Weights of a small GPT-style language model, trained from scratch on English Wikipedia: vocabulary 8623, 20.5M parameters.
MLP neurons of a small language model. Each row is named by its layer, matrix (up: input weights) and neuron, and shows model dimensions 16-271. Each number is 128 + 24 x the weight over its row's rms, rounded and kept within 0 to 255. Numbers have three digits each.
After each neuron's rows, "fires after" lists the tokens most often just before its 100 highest values on Wikipedia text that the model never trained on.

L2.up1531:167072126125144144114143163080127130169110154121134161104148140129115102105117064116159144118105143169107141132114124117177170139127145156084123127138154130116100114107134142141178121142112140109139130124087133125151089101130147124167168156110138147118113125139088096133113105140065109165097131139106160089130123099157085110110127157153121128149141129102110123134109107172120132147156121123130164118144095127116075132140140167109139122156097103133113135142131142151150112125147126099063135141087124085116111173142109119122128103189135133114136129173168124154123189125138168129129102127114134086108122126161137119137177137123142146176135112089125109122119126108122090114201132138151136110139135156114119148130121149138092119104108107098112165118145143125146142118100107
fires after: " 0", "1", " —", " |", "0", "2"

L8.up645:127112144115114140157133080131102151142140155163126129124138102126136132123180140096175097130163153125145136127119062128125144145077146146122125103167141131140122093173139138129111080134107120094108136131133150134142152092135114154094140122187123091118147145133174163096108080092129123173149154099079078153117140118104131087142119108113120141109113128151131136093163103166178161167142143137128090132113134106107111168133178164147094119165143097112131122113123128117149144135109102141118121111138144152107162138144103150145170127131133114161101123171116122140121113144136136148150144125167145110113198119129090163117147123135144146139173106070136147092159133120105123111093130146104156103110104097167142138109124096119135097110103116152120118145112155128095104088148100
fires after: " |", "-", "|", "\n", "The", ","

L3.up883:110094152131186134154098111119086132103126129092151109095113142138127124115140138086146080111159077131092113128123157158148132141151138155100168127192129111090173103132180124148171113133114138130149133115122117145144141124112121134145158111128130094167140095092124107160135114150122117103126114101117087158131142158084118147121149089134092127114119138123097126138112122100120107094110112146084156107156130145135136129174128159134149131140158110116134137127142167141135130112126122118110117117149151110106126118156123096121122108138143150107074176090110146155126109114128146120168106087130121141150100108150149158187148165094111103129119124093161119116121124089146105143103126130104141137104132122141150114117120158120112140115119160096138117152156096139094105108115109
fires after: ",", " is", "omm", " was", " were"

L4.up415:120136159098146148162161087150102168136116160123134124135125151172179147112166123110138165126134071132136111157152123121130125123131155131106120122154118141145113135133134194170139086113112128099100178170111103099125117110113086136114145162129122132130135110124111104145140141143099104158133124110118080090124125135138120125156126146130127181160127123113089099139115132130144150188129195162104156110151084130085115113116135131153100102122157087130125153154121162097107112105128116147128058160140119088118141101114161107135156130122185110164119126119128122117098127133102105146132109129123137131130128131113124129112134138139115088110110164153178100119130157125101107135157119128095089129150118131098144106141119120142098100123141124143134138115135118130084077125148132
fires after: "\n"

L3.up1078:132104121130128109141130124132046166157130127121171158113143109115141111154157134114162150125129112122144088122163152119103154113108176144130133106162095116146137094107152131136109149119149137114164143107148108140136117113160098102126177136144096111161126141112120100156128146103179135172120156141141123076196128135175135119125105131168150150188089116132117082169119141127092158169096167116122111137131146134115125118173190146094101109146092111102151164173110160149089150144113136171128094155119103151131142154128133112145132144114148119123099129132160149100115122136151131140138129143154145129119134130127119143140191148104113109152169122132125124115124106128078099135100164118112119126178134111129134168147116144132106147139117125109103133125086121102119150138112127
fires after: ",", " was", " m", " p", " \"", " M"

L4.up598:149104108112203141113150149105108144117112112157180138145079164158169091154118109094133114117081097141141121158100163132141153118080166108134104112156162144126136112132119170149115142153128124147108113136131099130144086121147109148158140154087138091074127118123159066120092150111098126158080141152103123152128170082109149130158130144145189163137151138120110118108128137147117136123103142138109120143145145146152111126138158152121142099154129104153115109120096165141136150161124109129126102183172146114066149103129097125109121142105132153114140130103202121118099120169101105161116122124170124084135122109184156158135155124105144149069095127135098092091114106126116141136137146097126112126139126124145148140106128156130123093128137159094115115166081094154158101118149092
fires after: " in", " of", " New", " to", " his", ","

L3.up91:112065108166151165101102125151120153111094115134154098122105091089159117144101127118131129179142135103130116118098116069159126142151160150122158109150128118144133113128140137105090122174129170132111127152115125146147106139155091151169146119103153093100147120133107150120084076134129097114157129123130105161114134122100144089129108157155147140127091146168119133111117108150109129140154132121131104139126174108139112144137096119148050121151138112128112142116136113065095113138128110104074100129136117141101146163164099136141123104124112133108129114109099119137155128109119099112143146148182092111137139113143121106112134121144139100104186169161105147143156113124094119137149117139159098106140136085179154153087122115148151102127121100119126100135136107106125140124095126
fires after: ",", " H", " I", "H", " and"

L8.up229:120141114098112128162138092137078147178094108099124113125108162158127119123151118117160142134148055112153151155108088152096117178131131117097098129153107144099100096119141132132144145124132129097116145148131055123146173110134110159183145142170135155126104102124135140159131139151070154134111118099138142174117141107117111141142090091170125140146100137143092137149152150125169183122174104135117128095109079089122147146170174192148071135109089148113139148120137141107169087129156134100114108178157115132134099134157113136139148092143155102134165134135115127116116102091125077115148156127098090116116143123146087128134118132098141116095137103151137123101165087196117144103122119133110144110133150069107187136098148131130135129129150137134126111139127111113146108154134095
fires after: " the", ":"

L8.up594:177135146070120128160157086136126157155094118129140157116140129117109122156140122142140106137170131134144159131148107125135133151116126133139109138111109148120153111113140141127108124119104133115140128151108122107132119104153057162118120131137157139115148123126132114120115089120094113129104133127105087120111124139110132074136113206143096129089150122129130140096094096119147111117117078153141130072114126089099108141154150146114075138147144142100113161135106162118108116106096057124147115134144123152165161168114128141099171093084136109116163152099122117129145141205096166170107138141141125118134149120175113141099094138150134133118180097147108185094194119103087137136163111149078147111149144136110109094153129088126123097149152095135156144129133118141156155164107143
fires after: ",", " of", "\n ", "=", " in", " South"

L4.up869:181138137142157169103113117092104134138115121140119100093124089145112123107179159096158109105114135086118077151130124118119128194104121154128152142164147119120124122108147159101108154156093181127115119133161159151170102104139136156132163086126136143124128185099135117124126126109073067087123117103108085112170139128082137136100115149087168202142130107167129152097121123135107125141124125144104142125131144131130134123173116144122064131128131069115111178167174137142135133127143109103115131121184097155150127146139105116154152142135147097101129145135138156110091150138115155158125113126132117138119157102130128102152141098142128136100154141120137134120140129115115108130172125120124136135128128097141148113125142156111101098116111077120095141125061117113117085129118147
fires after: " (", " \"", "-", " |", "=", ","

L8.up256:126100158132122117156135133142119123141113134158150150097112133109138151134100120114143099165157129141162125192115103168126140128091120158141098119138135136087185055143152150128102110146125138097126121134113112147121136096139162179084121156156123145082110125119137129134123098141128118160147131093086062128140175139109132076111119151115120132119174116161119113101141135161129138103121121147090112099108102122158128152189142145124122140115125102104154130160162149143171132098135100134098102092136081126117118126143113147169166123152121137110102077151121107105130129152103134153149147131102084131145175100152147135148128119082170138105176147105149138147193109121099114125144128105120133135128098139138194130149121141102153113112134118139093154148110123100094125142145118
fires after: " |", " the", ",", " with", " ("

L4.up472:134054145108188157154140129151104136108150143116129113113084158160141127129131107115147083090115109152095126103113146125125177127101131147122158122148083117118106139126112116159124137120134118166115190101160086165151079114116081184141184153142153096122161103088114145153137134099154124105145143152101135121141090163136121150121130123139157155160130119129104114101133133139130116132154174106129144133169134127091106123140115119162123105128163111145114087147086163126122104128153136133081126160132140153138098151125100116102107133111141136124144151073180133113123117143129136136140083117089184108123134145115096174141158132100107119112131116136119128154139123126084143102147127128121139086135107083145136115116128171125108134118159108125108091116134084150123114170112115
fires after: " was", " m", " is", " (", " also", " in"

L2.up227:116154145138120162163111104095085149132146099106122099162179102088132105167093087122153127084133114138141136188185092101159118135124160147139111133111113093135095079096111113153143110132142142135131133172103174119139090119134114123099126165101102138106127094107136116117077096145153135148122151112081145142127154143176119099162123126123096083125164137127135119116116109157101119134128165149140133110110121098118110107153124108137135165110148129149114132114125123140120159134140121129102164165131148082106082119158172100148113068187103137146112127155125119123118143115156135147117126116152116133160100113134130115116122142142131129146154120109153113115142126158107080119156116105122089099175162134139129177120120105130175143156134125175091131127165140133146152151122081
fires after: " |", " 4"

L4.up420:166118088123182136157107100137109157201074126124150116126104142163154116144116138114144120141126109088167075129132092155112118119140174112131116096122123134137136124111131137134176107126121151171125112160134082114120103131127088117129150134121097126140129116113158166146105139148145126070143129148125110175137149135139147144111104109109141125107121180151119144115095141072136142142097140142074140065147175098148166134132158104148130119103172132153133093138125166120132147136138132113178110141094145151098148139171115109132131145148121115100114144092103119097132116136093140127117136117133185120110131113162164120107135113118106140075099114152137105094144146128130160143107140109125113113178128091099140102095134123122100102109106115145112096143079111135147136116185161
fires after: "\n", " in", ",", "–"

L3.up142:131131114110089123119143133134137140178137133144130129148123148125129107110129086141131130141109115104138140126126092142095172109099125158093147157106145119119108134137168118137142146148099116088149139140078158097139100058133132131157137127112065115109110155152134128081089156139087145143135149114138135144111127112141116119140153126136110131087155138175117148144139140103157211139092120165146129134106127076127131137136179127131138130144156125144158154163086128143141123166161134166123084091124178132092100120135052124075161098149122102130121108124153102107112120144152084127172110167114163092102123127164151106160122170123116103127155113103161124122112130117108145105136125135116147138125113156081139118108130126125098080115129145150120111156149127127134109093132131
fires after: " C", " K", " Al", " Gu", "C"

L8.up1390:126159155119102101124134131167065122147137079118133094098154137085140127139139110147153125133143161122119125148111147130136134147119120158068138144166136124081120111123126139093097094141067091095108135172144130125160137120148172109117139111123102149133154131118156145117160100163166155107110179088088127122139126131132107103113166180142151153117139112170135164139146138142129113187134099184117154150171101129164156092140094145156145146138141119107104107145139142131151123151139119121163152122140148124140152099148116116154145117119134114125140121120114131136100121146143121160129105149100168117100125130083116136132122148157092131128119178075122142059143137131142092128111135130126111079147141109106099168126094122130166143136132098142130126119132144178093122141116089
fires after: " |", ")", " /", ":", " 2"

L4.up517:182153123138160145103088112131092154157090094111137117082115104178136116112162153128124073142138110135172140145082110133114143153136101154118130147131113111121113086111151105099113124141108133113130098126136127117173118153133144160168146101143086096107151125119114173086110139127102100102134161134123109089146173091078111111101135093141134116120137118181120159119103141131081149158103138129146132115120126130131072131090130125132105137152113104122134113133132138161143144124118105062153161107136122096118094144149111161112130136139175099142077115124208098122111137172127153141151150115158131125081144107092155150187117126124160136102147111114103143102129143134128135135169128088140133154139156134140186111127136140143140096119133118093102099155111126099105101134114138
fires after: "-", " (", "ch", "["

L2.up645:175143140152163177183129120139150132147115188131129129137123117152192127126166157121123127113141122149164038112108144098101127134109161137125099122173127156142141143102153120153122150113116131141085152162128098148139125094114113122129133164155126148128158139148106118133106140115101102144153118130122114161129135138173112096160149142113121150142088113138109052169079146136143159175151131143130128113174129132098138133113148148129117120133162115091168137134090139094080108127151099145121130130151089128112134130133176142125110118099136078155127156130150139174125129143116107137172116136140150119117127132108148129087111084113136101068113132108134116144184105100135149095183160136125125126158156138113144100126145136128117114145123103138123146135100126147073071097134123
fires after: "\n", ".", ",", ";"

L4.up1368:179102137117161143116145138104094132129137152122100122095142110146130127101146146089144092111139176147135110117135133092159191144120147150123119125125183127141139112105122148141130138134104139114106136129165143101137114135125129145145135111120123147133158138121133119134154117137098091141127181134135101122166187112117107119134095090056157103140116150092110128101095137143102117133085113115122092100113184153142107142102145159123179145154139092098128122168106155138122109114167143108162123119151112165119127134134140108119112144110146122127136136141179139066104159152112138166135110088093131120079151155092164143137131147118130130146134133138148064107112105153119126105142134124116145150151107132092153083107123143109128136132118174078135105160116115117103089157147137
fires after: " (", "-", " c", " \"", " f"

L3.up947:145094147126127137136127119096152138160161143121172136092100142102147127148100096064130127094108126101150121097129148085105134108125147097097140147134123091130142074165157151128097112141088164131145174129144133160149141109169147081168091156127162112156124177115128103146124080148113056118158136128122115114149138120103135124099146108092130122148100138147094145135111098104127130101102124133090137144161107162116096147166107126168129128097153120130133117149127138148140098146181111139078151104127140162102104099116116143177135120168123131159190133168113119081102127110146091159139106094116130150096129136161086144173130137093124117151125119101148143105161097149128135115129140125142108173121112137130102161146125140157090094131095133108090125147127132131155111093135077
fires after: " |", " was", " Gold", "|", " and", " is"

L4.up145:121118131083140114124123129126149163155110107109163137148114142175167121158122123106140121110099124145129116151113112148155162087110150098102106091164158110139138121109083160126111133120132103121086079161125150141130076104138102138111143134116186114138184148134169132107105111145104125133076125096098094074108144117169116111159098154109148167170122157114097102155113110129106138139116163111116111117151149109133107129117181138119149114125158121106105141150122150135136136136121102095167095158124089165081139175123153155106121164125108092134117134138158125130140149143101146145110156095148144100130134137145084101097103152131186162146141107138166095099111136113132140133113139134124080114160128135126133121115129115136133113156108136154128136144140127143124147112140136
fires after: "===", " ==", " ===", "==", "\n"

L8.up299:134080100162126140182102124145087131125096157162118135145093097140113127162157153114167105101162114142111101145126106168141135114102130141127110123107167143129144058158119139128100120145117096119076128118119127138130143096146099147118123162151146103094130153134116142124076100117153095155117117106082090141133122142099141102139094129108146156121152103153083133071147145155162107131145118101136133083116130116132092149148126139118075081151098117146105128125145141137142082113108129173095135138126127148127145158128086147161137103137139130136136161144094140133123105156119121151141130150160140110118193120153113152103145167111155129125127119096123185097192145124097136120113111148087156150119110155155168151146152114146110085092129116111131130140111131141136113121119093
fires after: " |", "\n", ",", "|", "The"

L4.up505:110119165132140129118132104086132141122111100149111165107076193098121125132125171159172085144144112139141109175112127124107151133124184153129160098159121128108106079134113113123137170139103120133180134118130119120141116094113126139125134121096116148071126116151152108080109109102107138166089175125115170105148117089110130131125126129136125133150133101155122123161128141174125120157147112125133129125143113102137150118099155121154102104125117098123146118128104113147142124133135129139129127130102101128093100157174170126116181173140175122124129150124151090134145135151080112120134110165118162078168122110168125146150106131104143132119121147104127151124168151174075113129129158160118108114181149069137134159108156127109132117124176143148112138133165123108113103134123093
fires after: " a", "–", " the", ","

L3.up329:161108127133147127090101098138107150106142101095132105109096097159110121100140144125133129080146119117158121110069086129107132152108141113103142099142164133103138130134095159114098111130142145092090141150147124111139097129134125172120189131104117121088153138081155162126091174110119077113110156108103139132166170131054144139140145095155170148134138133115104131130114143128141171140125140162132128104116166134112123109163098139129121119122119120096164115140128118132143093114105131151146129105109143158132140122170116128204148149110137091110118111129134053108150139163119134129137165110115135136132163133099179144156119136119146150140182122122124141131123169121115116118160109133153139108103136119102170157105136171167154091133144087118109120147104115113102072139170146
fires after: "-", " \"", " (", "/"

L8.up689:110177138124114141181186104159068161154116112145150149099146114144140130153097155114159147113144142106123118160095109126151116136112124164119105109142115124151121090141102131134136133136117128122102114093127145145155144144144119133093138110173135121089138124147168114141062102096088102158160161082110080130158144125113125122124116100096132135134155139157127166102142120127128132163137134184122116118130157141123096159138132138115123140125143132159144139129139125117132111124120114163143121156127128123126147145104130178128166087145145148139123121165103127156144137125146146158110167112147149124117179110122075132112115137137136126134185125098145162047152142132110130129125106129073137124152139091127149105128150133152112137169175134146133139112096144138142070109174133
fires after: " |", "\n", "=", "===", ","

L4.up1288:145138088089204136120115142134118168127138125141159114157109134154177115131152151135150165107101133118098081099107162124098091135106171094119134096128109113137104103139137131165125159131120107108120066126174095108138108096145082128119188159116102134145170106144131119133120114154153114131142168161116085105131171115182137142143092126136171147164121116117107117125144131116163135142128114140133144097115139116107130127114127147139102101092148105133111100115112103130106120135098081134133107161129124184136149160123134091137135124131140129137176126151160133115117126148090165152134088147141185125093162143136120168130183123148128153160128112103138106109131148143132125119107133127127048136153177111113138149093100138105145120123112162093106099111161122166126114119096071
fires after: "\n", "|", "==", "enc", "F"

L2.up955:122123133127103107155143133108111098146131117096139132145127074105129127151088097126135139114123101105089144142159105070143185093136127108114154146158125113133111090112146119099145124174111117092144157141083178118135125129156128118180123153131104104145107123148117122126097089169139128175097163109094172170149122134179109114119149155135130109133133144134113114113128086113156117158163078149073161134185123123143119104117123128143132123151135107137105132136124125078150138099124110125121136141150185120144121126143156124122126091159131109124096139160114094167109097123175132169119151134139117127096117110150142120142106157106109127140130147083145121088160126110154120162097182103115073121151122142085111151145103126138152129133098137159082125109165136143141127118127098
fires after: " |", "ign", " DN"

L3.up1346:114164129141107171181134107173054158128098133150143112113104143134129131127129079144180150150120115124140130129169147128131189155145156167138127111114125138099141097066136161127155164125123131087125163148138099158114090122115126137156141181106151143120129093130141113117088143120106089120125116115145141149106153131153104142143101120144148116123108118121106165147117145154134145177131101157144137130160119082120132135142142115199096094092109135123146174111103125111152136145142135113099118148116115104137108123169128106159116158128145138127131152132122138123141113137098097119123160121155155104127117127123119145155114120119172073093151168130107108135181132154087140068175147167133107124153114095153173145094140108120178074102163159157135099151135107124092140119127115
fires after: ",", " known", " such"

L4.up313:180102107127143121145175098130138139135147147114097113125122135097097135112127127119124073155190143134139158189092097077128140110126145132114148126118162139157124102147113163137102110101095158122145110162093120130133096141142137165168128113125097147120104137117140163096104101105064110105112166141094113169135120100126137107112130162127144135070163105131116167105104091125086162136132114144135121081139167135123121124164117109123139116156151108099127136144155128180093101085143104119110123132117118127113135108163131141137104146183122079133150125137157092141133116134174134131114125169146128123148129115162171131162115193114136152110166140158109130146147148163143143103205102132155125136107120122105132145134122129116135105120152140087118108155117131138100109171112117
fires after: " |", ",", " El", " (", "="

L3.up729:114093121123133140092167116148090137143102114126154094101157092079177114100084104129141094126109145088109172107111143122148164138166183112102094098159122090139154114134155137126169119148113146093088129135171138146141123139187131181169142170115100082122139145089117136128115062142105056115128152116129145104170141130136110119147145125142136108115131141122118122118141102064111174140144140124124090121126128128151116140165124133081153117178140114135137118141126151143088122161132116180101128133150139142144071156144126130150089139099159103109149132118122146149133114141109064133163161108097085121099128151121111119151156138125156152108130143121151150106120154117140068125076111102140090130126122121133149132151129117124151144104085142109113153147106134149125107132094110
fires after: " to", " would", " he", " we", " who"

L3.up377:175159136130136123147134130139121124111087096146152082133167123086122102147163135142128119149144090115128120135121134126133129095148126128126130143146085107145090144087160117110100090148099112105136134199168133123134071160139065157196170141182170159127138107069084111115103113102131089148113144108135118119112124118146120120154171113129102165149116103118142183137068130133108139160162113123129101099156138130113099148117117134129100132121121152097122163114091129112119144109146089117102142142162120102129143161123141117117160179113154124135129157100154114179157103176153130111105154102129129118149104130145127112093108109135126129128099158186108123105179155153137123148151114108147134128171103108085115120131154111137111064108138130139114111151099123112110143137112145
fires after: ",", "h", " May", "w", "ug"

L2.up411:096149116123118135123144124116113141196121158135170115174122138153137094136058138098132120138093070131145138162127114141146136138149121142119076119151086055110109095148125081084146134141111102101120155112071087118194106149119125103112144089144093097132167104162104093114109134112127132145134165106147100110143115105155115118133136105109137173108096123167133154139121138164083158161168113165159108117135119122120098112106140136127111121113128103135160152173172112152151168112140124124155143119130119102151089134150131152149139104136164153163138113148170112123126152154137150174127119105142134086067138154115146174134137121064138124137112127137102141118156147144137124094129143125126103142135125125116129125155129134171118139109117100106141135124131139131097134112139112
fires after: " re", " over", " under", " con", " dep"

L8.up606:123145104145113139115173102166063151098112173074133144138136099136157144119132157089140077088161120113105152156104082096123142135111111146133094120115141153128110119100115139112118093164113088119137131101151153155158131120141131133099131096103129133110115148161127121108075146136077112133144149101107107092104158123121100113147124128105160135156117139167099128131170128124143173155166083172103137155130141096165103142114174148121142126117162120121154116180118150101163137124103123116127108159142125131097138116104122157125155130165120142125071126167141107107093125128144110152146117123164130117077147097112109171120099134105144137141170110096178126079151122130133140121129118152092172157142143157134160094149131111150154100107161143133122133179134137145084120135172125
fires after: "|", "-", "18", "A"

L3.up1521:095112132079150113143084116157095165141125117151151154093161131104117093114099115113153105139163123125141154136130133102092109092129189145117132103134157138078154126155128112110136172145102153119098127144133126132126120126132124162152161100141122122155112140138128153135118129099154091142147132108104100096120137127142114119122148120136133124100164116143138097150133145160119166156122164113093108116140126138126150154186134140093117157129156124120129129160116130102125108128117121107122086125158094125122156166146179111171140132075127134129097118156179153115119154129133098151138117128103176117134120140173096116113132146142122067135149101179140089126113125134062127115115142133114175103161087136134176130127107106127116099169114155158091102174131135109111126148106083
fires after: " M", " J", " A", " R", " S", "M"

L3.up748:158117148132110119138134120083091126126108117137141136089111112128143112122158143105125131121148098125162123098096117101123151199117159125072138144146104145163102102142112173086113126138141112137147184108166123133143135085158137171149176129149115116146109138120137162130094116109150066118117118122108134161119108096122122115090142179149072155101119140137144124122118096135134110137126137104128153119150123142148081131159100104121109137172127124105087101150127186139092122168150067088118138162118133172144157175138136162169116116135121084112135168104127141139097105134097114167130126166145150133125111109143151117142151118126161108096161140136093147115180107103130130132174117113128118102165111149155161111132152134161146121145125116114114090168080125172146126124117136
fires after: ",", " and", "-", "imes"

L2.up125:107131128089145123106114132141101150165124137161149156105139161109125118136120089145128107119178121103141117095140137104123136124181171126116093110158108098107127126087114105159130146080116130139156106119113111155139140135149078115164105174120110134152140124160136140143110171134150127123105134126060115127161109138161069116150124164110149142191080152138112108129105099109137135160109169146123111118121110153138156113132123117124159126173144089149159136088112149175112137134149077125191116145122107159151135171146153118127116179108109101165147092093135131089190175160104130143172112114153140106079117142130133153116129129146114123155113124155155092148119111164128117106120137140094111109146128098111110134071119158164149121154120112146105123107152093104124166123145107
fires after: "==", "===", " ==", " Title", " M"

L4.up1306:141090117061136171142109148101102135187111150170125080117123175132118125121149062119157150099122125172122145154151102138135180085118155133131136125122135125150150116136129153164148118124116139127137144128127086123129095097114090148125147109091144117124179090078115134115123119133130106101098103139130111070095121157179094126138137159144151171149106154135126074122090090109164131140099147097138156114135100141107116115169167099132116095079124134153146116145113147116072118126146130122124090121119109116103112106113129113121097140119126108113130125154218108083131119147137139130127083156128144109105133140120147141127104121126131105134117173162116109126160162115072081126204158124133119106155122090103158120062125145123126113140153110164137095134134125159151138107128164
fires after: "\n"

L2.up1052:064103142114125113120122110161123162125115142157158181125167153149125118165089106157153100112150104159146163128145151103110129132108136133125136154113135119136100133124144120105119149107138132108122138128144134152123106121139124120164143123144115119149147140120134170116092121093119142156109126105102104101066156134146093117162116150147117140096161126137136114153118116153128166156113106153150094113116145123133172143162145117129097133135140097145158135135117129104125096113159122095075072128170116135120131134151127137136072123109162134131133101137168146073100132148147094133118093080166090108137123112145136136086150130166196090167153118201111099113182134142102142107113129134104180116161110163139189152097122105066152095135118178150101099140113106112103118117179128
fires after: " M", " J", " O", " E", " C", " A"

L2.up238:071074120125148189139090130126087109142131128099152126152136160155116125166122077141137147105091101145149104152173113089143129180162143137116149146115113124122113109143129139149120157134138153095090125135106128150123116167138126106136162094089132138146134097124108165135139155160117117111097136079100099130072152155160122120144128124105132145111096132124147100119116117176145176125111103151101113139134145158140102100142120128145146146085196129148135157127150175097104129134145107117155122130104129119108161162162157089140120132117103125124192166136135151099115125149093100156102073129158128151098163111161105139150136150139142142191119103146196113133116096124101097077097135106084125100157101097150152107069091097114126111127080142175094150127152112126126144137088151
fires after: "\n", " |", " C", "==", " Title", " A"

L2.up614:110123140118154110161113112077106179119103147129119137132130154126188114149145090088145150120161105101116089098143160151144153127142141059091139106121112136107137120132173150130151088082140114148103084146124089164095135138133052112093170137124144130096120114156132136141135155146120089091115152145112075073115148138144135099147083131156140159135125125127112130134079136165145187122115111145119176130139076150110139160154106124130081107080152129104129125176107127114107106131132111149125096145111082121089124156135144102150129110124158082107144123146114153096148116103107064102128155177157111097109161136123127157132139128150128139107110151161107155117120167134107110114125134138098133096122179103145154098087200125110141120132120111159120137130137122144133091150126107
fires after: "\n", "-"

L3.up620:138117149112128145145135126140138146158190131099136121145106107131177120100108087124136090112160122135142130127133106106137174100092104116054170115131120114151127144133144132126120099174114139110087168130174126125147103139122136161164144091131099103130134130087164150164122104114135069134142154133111118165105155148100137114101150153178149137122126153144127129144155131106108181135148099111092118132180171118119140193145125165143120157100155120158141082136127131094129144145118115130086135172152136162126128085124121138100119145134106125137099147160129120144116172106085132161157135179142141133099164134169132121103117164160097098142139184154167102142123110131148129125166146107145098121139132093142126137139119109138132115127127109115118107148104077147096109144137120
fires after: " C", " A", " H", "C", " E", "H"

L3.up1389:105152109088119132127164138165107183104140148108134125122162176105116116125108133127154086125130098102099112126138113120067203087102156122113144105158075074154105142160122125143115113094106126100098143113153115120138101128125108147170134140173123100133131119129169131109081137126126122140113155132115118117151179121149118143115098081149112152128140138143124134142151128125174183162135126168127113127136127141129177141142160085158113136120130119149165136133128114128130120100134100105132103145150116161117117109134122087096119144130144104173140105113145065110128138141132138123119128158138102080100146151122139179117173135132127139133159163126176101123120161170150136089153131119119135154136124125113119130133138136085067118126136167153124074147095144136085067130117150
fires after: "C", " D", "==", "E", " E", " C"

L3.up855:116131151121141125140171132142112128133086101107134116134134098081146124160112136093141079138166122093182131126130168136143142115138166142125099090111105119117137123110143148116161164121096082100097134114137146134100105116103110129123132117139140147119152150124161136155104097142105110138131117128084155091125097095197120135106169129166088136110090115169059146158101114120128111169137124138118156131097109121110099110158157124136153137149140109136142120123069125122138123091096121165129095135110099121112149125133148130166117152161141111134095101130203154118128105156161062123154129102121121135174082151108154114111101157078140164117148158118121110127166138087111117135119137102139108126110121140111157136130119142140136140149135128140125142116117102199175132089143072
fires after: " to", " Website", " would", " have", " be", " not"

L4.up888:142124096144143111144116095119092106151150108127126106136108133197122118109140120097147117115166135109147091160103101124136122159097108163182091156144109141143122100113146113171121119160107123125099110105092123129111125102138089108149130142120108161087157141112067135140117123114115126142132162109125107125131106133129144127155089146161163153142131154114106134111134154132166164127127115146102149102118123148143116166144133131145159125126145057140137144181108154123100105145116108147129136147111128122160124176141121134123109106154140056109111109089119126132131122127126103155196120174157158100080119096130131144114074128099154096065107102137178144089161145114140102128162133133082104085148138105134138145144121164116149132103148130180116126156127136097186127121116128
fires after: " in", " the", " on", "In", " In", ":"

L8.up342:119145116077127149114151140130112144129104152127119109140110084130101070151085120159113125148130106106150085091124149151104116113143131123124128157138142123132162096128162120084156145186076161153086126124101148140121155114179079120137121161160156131120153088087127110127106088096163147160142128118122112092138214123126137063168138142080130102145109128140130104140121082102146150132108119109151114076109147095152146142142129161124111107142147089130148161117125134124162129114115111104165120128068132181126119156127107169112135105121177119146124139124132120092082178184144095142122127152129135096145162134169095133094146113125132130115125111126137145116129151137056132123088122133161170110125112149137124136146126117120100103146108150146111146171117127149107102148158125
fires after: ",", "\n", ".", " of"

L2.up46:117160107076111152136186133149110124119146146106125101090123119093154129173149101149141148079163154120137114084121140101141136110117164095115100138140120117159106149153171134122123125153073103110108122145125099116125119112159078109110130154162137073147167191102125108115100135092094097138090127119065097152153187137165116112149107100121141174157095147121144120154112123124154150123160143144146155124127107112125107130127137147133136187101158077129102127148115155136113101137123128111134138125124135123151130138099132115129060100130119102124124122131142105116123132135169148125134129142177134080096160132150106130107143140127121077143143091117115082061183085132124089136118123167112131120123116137152149108131103136138111130108111148138142084173105117167117107131153109
fires after: "-", "|", "==", " •", "Club"

L4.up396:151112102128134122138117130175069150093107103145121133123132151171118124102143149149184121138103121139130090138123129135127153141121176166074142084157126123099125099149102130129134181150125156122110156108122105134147099164131126139163120128135136102153138134106101138120125126113114090171136144122094118127130144147145117135147108111122138142159163128144079129135126140115119131176137182140108148121134126098117106121132145155157110121158116123158153130154098115117148110137111116106125088123148125161124094173123114102134094150157116107138155179184132077063138133131109160148158145131123142087086147110148158105127127134113132126143150128098154102132172133146127118111155131107121113121182091073108163117088127128113141112145083115127132125138154097131089124120151127
fires after: " was", " a", " \"", " (", " is", "=="